{
  "num_hidden_layers": 11,
  "hidden_size": 768,
  "num_attention_heads": 6,
  "num_key_value_heads": 2,
  "head_dim": 128,
  "intermediate_size": 3072,
  "vocab_size": 22571,
  "hidden_act": "swiglu",
  "norm": "layernorm",
  "norm_place": "pre",
  "norm_eps": 1e-05,
  "positions": "rope",
  "rope_theta": 10000.0,
  "rope_fraction": 1.0,
  "qk_norm": false,
  "attn_scale": 0.0884,
  "bias": "none",
  "tie_word_embeddings": true,
  "parallel_block": false,
  "init": "normal",
  "init_std_qkv": 0.0228,
  "init_std_o": 0.0228,
  "init_std_up": 0.0228,
  "init_std_down": 0.0,
  "optimizer": "muon",
  "learning_rate": 0.0134,
  "lr_mult_o": 4.0,
  "beta1": 0.95,
  "lr_head": 0.00763,
  "max_grad_norm": 0.5,
  "warmup_steps": 200,
  "schedule": "wsd",
  "decay_fraction": 0.609,
  "decay_shape": "linear",
  "final_lr_fraction": 0.0,
  "batch_tokens": 262144,
  "max_seq_len": 1024,
  "doc_mask": false,
  "train_tokens": 900500000,
  "max_steps": 3436,
  "dataset": "wikipedia_en"
}
MLP neurons of a small language model. Each row is named by its layer, matrix (gate and up: input weights) and neuron, and shows model dimensions 640-767. Each number is 500 + 40 x the weight over its row's rms, rounded and kept within 0 to 999. Numbers have three digits each. A neuron's up and down rows have the sign that makes its largest values positive.
A block is one neuron, or neurons of one layer that tend to fire together. After each block is what it responds to, as a language model described it from the Wikipedia text at the highest values.

L3.gate373:476508461526479482521509444595487492535501524516473491494576469513463451482509540529570518439461411538500446486487515489535547565482539501484491486528525510483509542508526463460525557557465484516555540512494459533579529510513524487473496525487495544495488510514570487465518519451495390544466457420470499474434444511461492520456463525519457517448556475452482565576526506510492567471505
L3.up373:464451543472521455485477437545492468461475495528547480520469471490495477531477541478523589543537488515506435507502498573504487512475521533536499554549546495453560561419487521497474492500494517517472507524465569471507511496530536466476490482520455505515494440443487528468441475538494536430538517519523554472483534531482469471487514530422525497469546521452467426443454552504585494434514
L3.gate1434:533504502517515473426535484467429491448527481510469480476481515507518488516431524503419508501437412544546444427435450460459580501612538566510510570463487507552568414457483527500435452489468508542466480554521446523519524542486530463526492505503469515499454450449591518476534602493516476502498487461542494486433509522413532436481592584496542465469523470521564496554524485472515520495482
L3.up1434:478481563471479436473502482483525451512495540519484527436416468465490470490395497493504527518498456536537484467415503474479462555568569508437497476459465454595585506451497544501481451450472557499496449534498475544622509573558512417474550461551477507467459483530522468452552560498498495522551438465546574522416462556465490482524535550435567485459483501547514442507514487486485586459462
L3.gate2126:553482471495463455526554501513465554482536427475533453487441548542517465492548494485492471434500497474492531505503525511552504457463504510447561544471483511552537451481481467435494506535429507532519483551500484474486524497496527521491408540509446520496521491516557439486501417486516543560447438503542532533509508511519520447522543452559475505538502467501604552552477470515552517467525
L3.up2126:519489553524530499602544492525493545517438477436522418442492485522581459492482522558466503528469521547517507463508452454609463469494475515445556543527542449499531504499519468508513482513492492492469476522538478544495489427538481587499443531431430545512531497583523483494478438515476465523480505475561553516520486566478520489495446518439494489504513441530512525528481514455552444472499
L3.gate2216:466466467486489499514497544459544508458528501470515524565576513480525531481541477518535549408562491513479465571562522572409583524448495528535480532584517504423412483537495444466497536527421488421537549441573519488502473481468475561541517524483437526587592489495520445511478485485495468451490525428451504526471512592486508468502501474558415502416463505456467529492494489511491519484475
L3.up2216:507516558540505483415451481498493453448507502516485500485495470469526431527544522506484472483473528573524552514537434523473477507414463494514511502450508428533588474453442538440485483534529428518469488561447562475504509494564531479564457575509520504494462486498553543497465556586533539461511456486487526460390525507470497513521526483457494462456520513473536573417532497531447498563455
Responds to: Commas closing an introductory phrase or clause before the main clause, e.g. "Beyond the basics,", "Naturally,", "Designed to operate…,".

L4.gate413:460471560542511519427494514498552444496423534479528526436409587484518438492525534520550513532450466472472504455511473462476562515572495487513501491471471576486585515525455476511562539545489454498487454519564534478481539554601450511469462517548503479506516487571425462456559526514526474500480495496470573504635538495524398477521557580473496584489520587479452442459555503578509507465516
L4.up413:434521562615562468463491526530493449397548535602467532474492564495431540457514451486539470481458599505448546496489509458477494453507494521462483494575520566545561541481554521522535525547516483576482509508581573544430511536562486464479500549480548468504514429490490585543503585548482454525496507451495528454526598512485489479503517534472477499500426570518481527524517537539550443520500
Responds to: Given-name tokens, often mid-word, opening a biography after its title line or naming people in tables and cast lists (Brax-ton, Al-bert, William, Nathan).

L3.gate206:569551512479479473496525503476490542356525472533506566415445536496498552554505530481487499512488510511483453542516523477559430523535445510510421498486441582503423441397453424523469502571519469488505516466548401516487510453583542453468518564460472498543520535430453521498627503494435526542468494489467552545508538495489469497555516508548483472511464542491459477443481504531523512434458
L3.up206:571464558486571466479469532567611499470532487544488521509468570528535514483509522469489472507470450526448477466506515463500494468510493521500521556570504458510469472513462490539518545530473476528506445460493479465558466490502438508415520441466442520541552501459482505513503560466489537482416470630504554519465537505488460446504521499531487533481502484528485529576536523530515529580512
L3.gate2007:511511566522509495498494523543512456487480477530564537539497536500519453600454544557417513449474511453438477529480469551558513510451518518537557536608498527467468508533504499445486539458489465500459493450530490550486441451516488553559453497517548451438487488512461455502499472510518500431434479544429549515442452519472480430465488519499530479479452494550525492538482510474533567454515
L3.up2007:508449567574451475547454496478454510514552578581489621501566497519610465418571502550480505490492510487466403507509482458575508504496509479530596587496515443513498523508485498517474465385465519486483474449500492498527509513498491489543489473540507499542515485476507474514486516459514574475405492492594448457384496510534535495495531417473600471452532511510471560540407525521491574489462
L3.gate2255:469497546456565468469447539464487494529532534465491473487548444537523498493474428495560431537479491478552525496511463488484554434541494535474519533457447484501533512487450458457482492483471517515489529540506515505502501486416517522472545462494525480531489445471475501483638474533507450503483493556488494509483446510514437520433464580512514493470487429503551532447463473474513504481469
L3.up2255:519466500532495460445433473439504453528516506473514500494418520552541526503497437538467559466482540428515509490552587586535564519534524518480417580499544512493532497472390534484457464458502505467508480448544525461496502428421477484512544491472522529549445537496478474484623529491545486501537589466519547546473473454534504497477459538510544439437512451523552505483432513525517496515477
L3.gate2573:473495541491494508549503458473488517511423499509508503509524503503468471510469496554488419455416465493516438457528560496504480479546548564499543526483442531494535499489507490527425415473480462544530532511524440489554498506512420509516554473502483628507525469454431506497615498514520511501553486566496568502572505484529457478499567500495455486414436492448518521510563588499498589530482
L3.up2573:541479444502530455618528508461521477519380517492501495485501554531472484491463478592538406474461464484462458506447547523483500557513569499542537475546478439499524545475523489571411400488499504539508563478536427464513519550494417521507556504536499555453520557425485548478573559555512484522489482531490581489528531465542463478490571479492423522432547532456458452533477563491459550499548
Responds to: Word-piece tokens inside proper names, mostly foreign personal or place names in lists and sports tables, such as Kyr-g-ios, May-er, Hel-ig-oland.

L5.gate477:498384498502526448549520497546504536507503474585441495462549523481495451494491583490456553457487505496449509441523499470546421544525515496464501441589530521467400431448469438502508454542510473569488498485581551489439511499555534524508421467466526473577516492529471534498530566488509483504485511527456496515541469462564593434520482548431525456479505500470443481518493518491483501474524
L5.up477:483421510503461499561525499498536471461417485537510507501466511550462429475529557467501527432505538547409518451514416478514522505516523524517584439464505554424529528511462499498580504528476488455487467484510415478443526429470447488497482539439523500453469432471427550468562523452526546552503535506516507539496514522531501492590557525407489469447443472428463551491470530540493477454540
L5.gate534:540480470466508450459512537545461546436467508455506530477559530532485516471453499512515453521496507505443556429410475523467548463508479501528545435544532506568554512438544450546468519490463443559460477455558527544489509525473486559489492463506527521533593471479504505506538503449517541493570470477525541478472534535456546515518529479501471524519492452472477508424454510457522519434541
L5.up534:467436520512488489460481567566507474498510484481499517461449480444466455492548483501458436500478468523410478458495534430507503410435475499574527515541485488487539485512506548530398553521527498495493480485495486493466507464472498496407497511512489539539583506522532511494499465493529469496458531469461506584545482511434559513512511515562515547504442471543488467471470541484539538432502
L5.gate791:492415456518589495485534474454484583540523413534486583463417535498564502501546513475524494502535444490533485497494496491520544494438452511491562552480509437559579537409516476510499531529465421581427498482527533478547514533580467488479517512511465474515550393489560458497483501471452560521503541490467549443483478453454491517528467464438523515467484499528468514548465434509527473513446
L5.up791:549485528476427560453446457508543484436518458512468536490499614469490487592398503456501415533567532486453489434518517494462420477535519576516450510491526550488504466572500541453469434453442494515536474496533514466424522524465542575481504494433444552419469477472516572437445499433461459606496514570518588573542566445498578470463490457509516542503540511467461486484607507482473543483512
L5.gate802:418531422524438522552463445471539419473535454426484551526487535452501479430474488514549479539507468499499524447498469516475489508522493466463534440524467502501512512550555562515505583522525472539490506443558401500584495493547448491583494518495444510460518445518457488506522451576506487473479570528444515489515526445525460483490536466532524496472488490563505496484484487508465506414513
L5.up802:507506545551471405634546498509511477491523481467552515473526497547512499542501472456487489518442535530536468508432408522525534546513433492470475449423531521476506479469520474466470501575484493546510482479544432513486511465525529493433548505459476485538502600502480518510488506541458463520517544474501474539588576447548417536526493544535560461469482543487422485513553484425531502533461
L5.gate844:449488463513475540537510477512524484493503573511492543521422471520515412526476585456530539546456463533477485456559539483464521528556623455559490493505483461470459479538483494494475556520525473443495518551486466528514515478502451556483487443560548469398497532453483553536497429492494544499501500539562436450492483494596519504486488513504509476496503556508441531511515452470522469454511
L5.up844:515498485499512562509497456500480503453437443557564516461545541523466507442477482544537456515477512450498540484485482523499508533537480545481525580468492531454484468495448464456546440501599478468528470530555512529539500523468537440471490500497598525443584546436452543453526450481481454503526517566487508550507586541469558554499497496485498519499474539518519579532519492549526458498465
L5.gate982:473489542516513488483472498507568502438494531534520547494455574443475446508507494454444483464476433493507459510454526488452479502532437562490517517516552475486517504507527511529480507544439521573554500556525484482443533466521486567534395502444548565513501513504543548453552496594465487561534556519452504501528514525453523499505521541528494496493415602536562533575519503580487479549483
L5.up982:438511536470523517472474502490547512411512523532556529489443518445458497510515464465483469477481439476538466474469541485510415514473493542521567445467498505496505504495501513584581541548462502573572562480535438499381484549484552591548453507421477554502528520504550470426525508527510480531520558513537492524549540463479447570528505501471535533469433504477504534569530528518467503520524
L5.gate1300:401601510454528531505529435449489506455470404583496576501508478548498515532466479452444441477483501541468480527525470496471471513418453471463539482491427533545505524477569521507563527494476490469533563483601494465501484519541495490476441430497498474473506600462472514496458501529518489555468489529427540508468434463458493473458549487509514443456483502476486494475534474533506504529495
L5.up1300:408593481573520457486530489462551452476424469522458502467546499536469521466535504477429470521537439556508496494516498533479502551507436497483479431455501510519514478491501481497523502465478461460561519536579521489472529473543490459516457484534530515563491531445486456479428453526521467548586494527519544456586488493568483519513538491484529465512543512477518427543471495519500541483456
L5.gate1385:432460513504529513598491510539457538558513468542467501537456520534498484539536521559530513469487504533556501416547506476486462562488466579524500566492436428528464506524446497439492511523480449486521514423531420509470526586595499472440498511455464495532559531479447431557444509438550519494495460508437504552512489522496421518518581483529438481449565521522491540513500517493491404581504
L5.up1385:467551478475491572475525460437435507504452435532509446531505468503532460493414450517469511474517471530528489492545524522523525537453454511458501526466476466539472483536481517568426539499525451483580488507512491466488538422489449494421512570449510482472588458503416429518524487494474376492534546429443491536470527464501516521490512438478445404451543524552529512503510447530516486513516
L5.gate1397:467506493480475488389451503397417478475451481448492465535449535451500548509444472491427477447471525496475493510554525524545540509488502485474560512519522571485470547460484536504495540541389547546489470484537400549556498583484476517452525555526543485465501502509551508470505448555477539568555520501498518379474513523475449515540547510458484495560456464508518569521423541487434498484514
L5.up1397:492509459473501461451523487504516471496513495534435505530552500551525527372511535444504478546498497482498532452432456503548477537515519501537471557518440487517434544553496520547486518451406501448503556561502518478521533443576444497481459417480475555507554507518474437519510469480483448514459422493543562426493475467577482460558560494503537502519501553532530560454505460471543505433509
L5.gate1469:486477541408435428510480508454537484480452473512475528474436569453504550506442479510490524466543498469476480540526410555496533486474496503524514529456455540464467480569462522508522519468546525518564483513491566514562485408482491513487495470440532463439477561531513583451581520502443470509562501539506538487542522440537450519478535487472523519499456573472471519542496519485471447505459
L5.up1469:434521552436515462459525471493522487476462531504440441533476505509439581498533537456505495457435465467477525437482554470498395532469478529510481489526426483517513543545552492530507471484453519548504590479501506517433449539537506566477527530455476518486505513484553486508488507550407540514459452467427486508573501522558519540503552499565529541505469516447502656520470513468427439542490
L5.gate1667:419538480558494500522469518448505583520546502476466498498454529482489525498495488488523485507494547457469484440429458515527532489466499496481492463480516454471479521475548509450522541560498496513564519567463467524460555507433467452482536509419452563479491500445504501429525417519509466484467498532545497456517496578476546573511517529506559428508482518502489451499598481505516468579623
L5.up1667:517500555536526445452484438586511414485503451503512533466458503451464515514481486410494585508506531488470479523462486435466514452504417427535514510565587495501444469501521572514525451524497511436538506468519564432499532487574542482569519528439492450541450540511444520442521461583472505557478498552466496542523505454504421500525540491524528508533497483468501483507457619518508575494467
L5.gate1737:452487509503543514439470442511534494488508528482481507533494475525451511525469518441511482582477489448496502442516511566462469449431422541435510498430498523482548567505493417528574493579516499503520553531528414473500411516466455559510490469513478541510448490508434529434560545567533446495443418545480511534530464546476528511421558479558501537498493508486465470536519516543413429495445
L5.up1737:508415472458532447471558526517433484544488475542483498507467458504493513586445479444483499491537474518468539466530565541421538490499448600532554488465397529502495524544519552433475545482511458494495507421516494516502510518515454516515481502495473569535469474513492462393548473445500501520538456512541479444423484439526471508461499509516497549533506504544528510487551444488495455536479
L5.gate1892:496488466489587575477534432543486528442495497549587565592490524522545516512523424462453509521542413541434459440505491501458528532400478506483484464566477526512509455455525511462516474515502444472564520494536506472476541459441423521549511468507457491482532510466504492493522478537534542435491441473490534565517490507471500498500505516568548531556459527476559475471465410474481506465535
L5.up1892:481432426525490515524475411512596456474515487556539518555480447491512514578500455466521399583488472496469505507471496496492502478424446475448517435517477455487457418436449468393495477522540430542545483450554507512448522480495497509485491457542464517492478462388605457473520470474613518461512530446519456511457514527571551555456485547483492496535457556457510582524478519443565529453532
L5.gate1897:444528440503435471483465473558483501556466513433424481542473480522496484505487503532545479465508502521471355449549557518542517424515555582504581555570473492512499536497527459543493512506493567457596494507539460425509486465529462464499448509405441532511542497504529420483471534491510455506528443521607564475492520487484481526571492500492556510446493446509492473528510487540459522455467
L5.up1897:458501497492468497480575434517541522537525567488462518502538512493443523493446471510424431510443497459487405429500517422510469484429532478499538519514453460425530509494524456440464482562481473521555582474521450465470532494576445502526490484418530522503479543448510464480490499565443485530561485512529536461485501495511466553487507461487466520504548434520481516478502519498478511420466
L5.gate2301:479500468461538541355517489506531506387515468501500497568527535533493411560478491526451457495498460490453523495541491478513474507527463498491470459545519558435517460511542582549476557536447492499489562497490469462517527494430546458505503465417432497478545480487473508506534506483498489548479515523530467521546486521473445473551517539477507482446482512455520523510559467495501475442539
L5.up2301:478418472515560577499530529469476505450532476519551521529499500491488474522445485503469506455483475506447536438504457489557452496476483437503527490486527507471460528436532497492479501567457478480542483467507432459515452489444498488575477499450510517526533592469496504549566565525411489496412564509573529556491477457539456529526551427463487493495408473533431542563511515569542499481455
L5.gate2392:511554498518544524522473477514533533383485493452535497503459475539457465542488509446462550499478494520484489478553456365514570519463482507493569513434557501517502489567510581499528504546463587528505469503482450512518525515562486485501528472559533505468478545414460495505498467526494492496547547489554513554561427421489491481404482569472508490581462533508510516484501499470549472448498
L5.up2392:581503606469472455476471502494471452440535486537480496466548511470505484457531495552557540557489464584466457523526443407521530543445527464575523431479498474533444467557484443552465499453513533466492537550476470420496499487513493479388530520584549466536488549429489449518471530524467465542529518540466505513537546448491589518517490534486477428484504522536555495490476454523499450480483
Responds to: Given names or first-name pieces at the start of a full personal name, as in biography openings, tables and credit lists (Horace, Adrian, William, Nick).

L4.gate1772:582536482503522460449525498469501484512359516515513436529462443504505478436492496476520513554478499473503548503482507549534491520488574511506430519492574488611496514488481556487460533539540456534515535467535456462485545516479563509484509511512456415438526470460492510535505495504514565508549465490527477508455517440411460550537512450550532500488513450522539516492548531501540448526454
L4.up1772:494517494489567491500463520471540455490520479495477522464527490489543475454498457484530525515522474477566483518512544530526543503527503507434565470496536410502492472479558446446443484504499461509543478420518459481430596556459413556414395512489475553507518487502545501462481455453447462443496531529466497488496486504559450514568537485523515544525542512542535500498504483421453447437553
Responds to: Commas (sometimes opening parentheses or dashes) right after a noun phrase, opening an appositive or aside, such as "Wes McKinney, creator", "Dean Street station, which", "ashraf, including".

L5.gate216:468445473416505495557491508506518518467439467449498557511435548518554527502551520510528525436488591485478526503450506495496470504467497542497518451451547547451574523446516502562433488553508522538535594494450468486526519386476513498502553475591515526485424437475539417546550525490520409536488449488515486552457494456514533460518463459587439469474521530594479430559448491523570519507481
L5.up216:499446455535499467601428524569514412541518529530459433536449489524556522438538536506504564534539522482464437463499522481572486496466498482380509519477465552421552494493541472552469532527525460564491503431514517536361511464490539530543504515567522490500482456562480449459501468559501497529482530500448484505514491487540519432464521505484520518468585502529581435498507531495543489538523
L5.gate515:440542501424493491587567472499517582552455531499473549539557468468500423471507556450514424603540486484553473523472498469522470481523462562498451501543554496506449500530547529431456487526543483496483541477519476554498567540491497614513518488507547540474522516474505515458400518438498406436508500508433524514444556498507606560485522518516483504492416383452497519509477494441496469499492
L5.up515:503559486509530502529524521529483465575500513499415480535531491438494465514546520439528472595474516496489518471487547556489426462507475557489459497491541527476450470520471494521484470494530448421462577423557492489454561498502530547559475595465529489534622495525520500469507493488510409431496512540478500586393510452536522583498585447544535592437481426486457473456514471437531564496460
L5.gate559:490407517492504558500488535500527454517472500441472526503515507474518454451579577486567523533534523477504556473553493582550476549531599554441434526495521494410493500536537543532407546488499405501548564519524471601464549472503498531546498473499503520542562475522532488531500505511523436458488449487446452500499542455473550493507534471449464542518482486536511532508544591469522507468488
L5.up559:532495608527530556490501549423500488477518495484565527417478488482504452506562542546509498439443500501455520460506479486549440458437448459487536512452543515473506521352459505513502400520480483498498443479536482490547517507491464450507488502532571451505543470480528535432485523557501524492536453521468443479504476482505494477560446534585522413513468452468476525497615490446469515579509
L5.gate645:479535521491476560488515496495437500472446488523494389514465536524511368506517476532510500458472547485573578488480505490532514467508526608429458467534506485563496446513488492530406465533479463523467522418514549520453587524456487496507548448488495456602559504460559434484450569407509486506397476596421520523490548458448484433498498493527442423563481433505563519503519513468445425421505
L5.up645:450450487496501573567499506550518502517485524604507513505501417515443468485554520508523514566471530450536530497496546488550491472497455541487565487523534496515431403524497494496426490490484485525418520525370481469539536518492443524523471522532468537533467494504525415544526507465417464554444491509424491496594519479531479451463447483488536479591570436447479554555472492451512501466576
L5.gate750:542510513502472460636476476411520442537479467518539475440531526464561459433475496580551531484507487526529466509517485526503471550437488603465498524503537497444505452433576489488484501538510509464497555507476512446497558408568534514443458415535542466502519512566558554473541516540525482507477558553518511509533494491438537460492619504512453495441483484450503529463453482474510491496539
L5.up750:539552552507498467480560373439486449490482422381561475524515443524478497513512506472465552514482440474444445542527499477551482522513486542550523495555446483493514452483589445436461533535476454494571534447456537486470518446599526530510491531524507586556586548416530447517469457480466467465501510574503460559493543511543548481436557544477493548494487494464485520480447534520478495498436
L5.gate1265:472467607514461489470543487527469518462487504497394461540482479509433507518504442515458524477569495480530503492506547507486491475495495526439491570529527506491493500488590443507448494426562477512518530501550462391514568541571451526566489521475506436519549501539462494520508493538534417457517455442449508500485533442517504548537463514528568511476465570525548524511535542501547516543473
L5.up1265:437491473499468563451511491473470534438476460503452420540466553523410495482445547545458475475499585493519505551463509508457569548538530468521511496583479449466500496486507490512530496426527546513529531514484562404494512525512538516414515494527532508497507544465489498614464556559492493513537447455473508513473457508410477564589435512523599487543414516357495599472484518510481446498438
L5.gate1439:509493506478574463518558552436475565527481467532475549373483545445510527539529558424526522486491469607476470523490421513436504516487553527511534470519475433458544511502555541476470512498490511413517479495480564554451527460492493450529500450468434564501471444603544546518557537502462547520403493482580505498506445502478454521525532471509481511465451516476469547475499489532534570449433
L5.up1439:540534548556536531494545472551493503486502505523545386455546520479503471551439601484509524532498475533449544476475498469523470472500467515493464475454679492579515609502518490509546511459431510454563515554424442541485421447492514508543455481488555487474504519444540440494455442500564490484546519526448481573513515498440534506550525480521522414505496482526482495545535479462460499445520
L5.gate1727:507487485497458504471527502490511535520517525519458495574462484420455453494566581560431521562552493503476525472508473480539483476519521514556474583512481510486440451528527486487486438402499508521526526477482475526584535514483544462555464444490452448490609548530560529614451490524529468443524491484516493488390575488521525552505552527547546488537543463535532547543516500552521462510520
L5.up1727:507456469478475516458489531475543499451538450385535525483590483430466475539517592416511582507612510493502519481503432481600541491447489485485552538466515500463534464444438482492470487487544481525472467513459485466507531515460544510437529456552384523548551501485507488500538580450487534475460432412535500518449476469475466520531542565519489516433517511476467530528446479525516500441551
L5.gate2097:421469483448544432441500495563488556489521491465559544518549525489464455488502478437479494550469497502540523515457552502556541513493514517470526495487457528529545468434479498476438565521525508490472458482463517506491546457478530516455461524533491498539483483510506464454540468528479531576472489538508474477501512535502481487456542515442458455457518555518524480484506541461609495519494
L5.up2097:444470451460510489593504531469518471503479418501505493457518591528509512541505487536509451502526515495538527461496481440530488419471601526503547487495472513486490548509464456503459572524530526545578469436563540537460558473400522484560459449438568459505521550472449474493520514476484464488485446561480436481467465507484550480497522502445493519533514475471468514428516500440482516497482
L5.gate2353:496471515475475455521515454458522531527439464485559539471520498516600513521546511434500430533506471428584498538437515562500507497521442571434470470486506598470447511478482550471496472528476532544559549497539546519503518457558518613451427454480524508505556517458484503432496419479569513537498501509505405474467503442503496494525467474525533656427545458521445520528525397464498460501487
L5.up2353:561521492527404550537468515468430533562470499488504527483471454500469473512541542525542512545493476481499439455514504506511440575516433526495504498463518490409520497503503508570411488507443519526497502463489543575511494471518574563458515462439515488520480498432486558515520377534525503480418503468579425495460477536544557583455497454507517514543554466500564508489594449442489461560492
L5.gate2457:560542588498536487493548453459523537464551434441494568509437458561546454438484529458545406524539491450502511462511491494551526511467474614488493474549548502495499472508514485468469445469519429494561499479523491408477517460502458511553543533441554497456534554391551468437498518448523519536520436493469497449467546573503551442531503564467545559433503523465502534523517497455469496537464
L5.up2457:495485521496509483476560471485487545442460515461521506478552445511539503498478535513592469540552550481537481501514472595578494509546497545554480438519527473465490455402546562569475541492554458531473507484527483476479445454549495541513512500472508489423439405473538449519475557475519484487491462470439449447544559532543487452513503537518487524445509591502474497429537466529476512505490
L5.gate2541:451494426505470521543415513455562519530533478522538417458435503522465505464471534509583537418508506477448524518504499484490423480512456432505520472464507450573538490515495412521431455501509481441433536491509472498515425506473579537479507533528508427528461475516486473500425463532473438480490496509530579496497494482496472582478548502491505543569498505571569517443553523429538462434477
L5.up2541:547464558472514518560488477489532504504369446550449502419502518489523572545482523487463455559526428544556451499488467504467523520428522497468470477482513481481457490512509497496535506526434468508497519543530427521561543477532519467528502530493446475505563416567518534527448524534507524488593520534469460503441522464499497433480420514514525445512520445463527525563483466520507476533480
L5.gate2561:497511527557506531448463546516420460468510491402523556486442453459485507507482445453610501411493530476460511440467540574515435494476551606446534506558447525520523506459534504506496574483469509462535478491510486539464493544547510441511546517512458561441556493518562465516524508489481521564470506462483423506490524517603531558502422501543435455463491514408497526513471530545440506503501
L5.up2561:444455555432492505446481480525420504459492483510490535501521477438455563476517481503553463434572567526427327480492542480532478506533473513521499500564431510514495471480561525478502548469500479423540485514494510469467572467453500488542512459455453493401509572464452488475492578502487510468495423459484481544526533482520498527577541481500537509562528478450477544474569468488500487481490
L5.gate2641:538491545499481429512462505436477551482547424431558533492485517528512458469568457468506513471443499485542553524552453583442538508481431501475467518462467505459490576497564522472456472559542521517617594518531556561525487450518428524452527492497462539560594564520466484466521471523488459467451515461526492486454449550522545547536451478533518562440530520504453550493507477456470455595421
L5.up2641:432484422497502462445515502529443481488431536523522478499528532402524502530474558546511472539520457475581481519532506495520467400521510577516490491605460509505509443465517500598440506458503453519467577505536468500454500529521479602491434485468541494537519525462489519490392540526459455450470504495497506478548440422563582531570565533471505450558576406486495509530482569550506539470523
L5.gate2661:514519539463470462542493469501393525486505473459461451521486519464533446481491471474522474504542547488526557490503486500595549512435457476438485552588415507508506473509472546483444448517516491588488549492439500506443520417484501504481522411429417490486556494434498498467457536597513496496461483479480545544414479515457515430590496415395466489516566547484527535380488471500442583466464
L5.up2661:457486552511643461525459454504544483371553574517546467523511494420459448523497542446526534493424533491479535514495566496545563428475506479450508438515482530540515473454539499480528432521475533516446414518487510496504565488476428520487497495481460486530496502494472481529490467540443484566573511487456482454457477556507548520477478570522550525552429471459504483544557520452485521477431
L5.gate3027:525478532492516489410531498471491503491537511472502447527471621561514502521493503528494505482512423571427493478506574555518481471500525487466485464518554502471448507459538520523587505498463481441513523509581579476520512583468538515465544470509527523468519543480472538489480544450486445530550527503467480441564472442623476557485482513514491587560405494426573505577456566433489411532528
L5.up3027:546458505493547608533504515528507440500497532527457449554482456565461504484472507507497476564570489474504492543569534521542506523485518500531425514482482400569575534490537530464467496497535504528504485495487470514490496493531446543505491414579496544432554466462450537479475479492479548484442507453464558516486471445480555530517437483510557538525469512559538484479492522455435547516563
Responds to: Commas, and sometimes "the", right after an opening phrase or subject before the main clause, e.g. "Those, inspired", "In his senior year, he", "Produced by Butch Walker, the".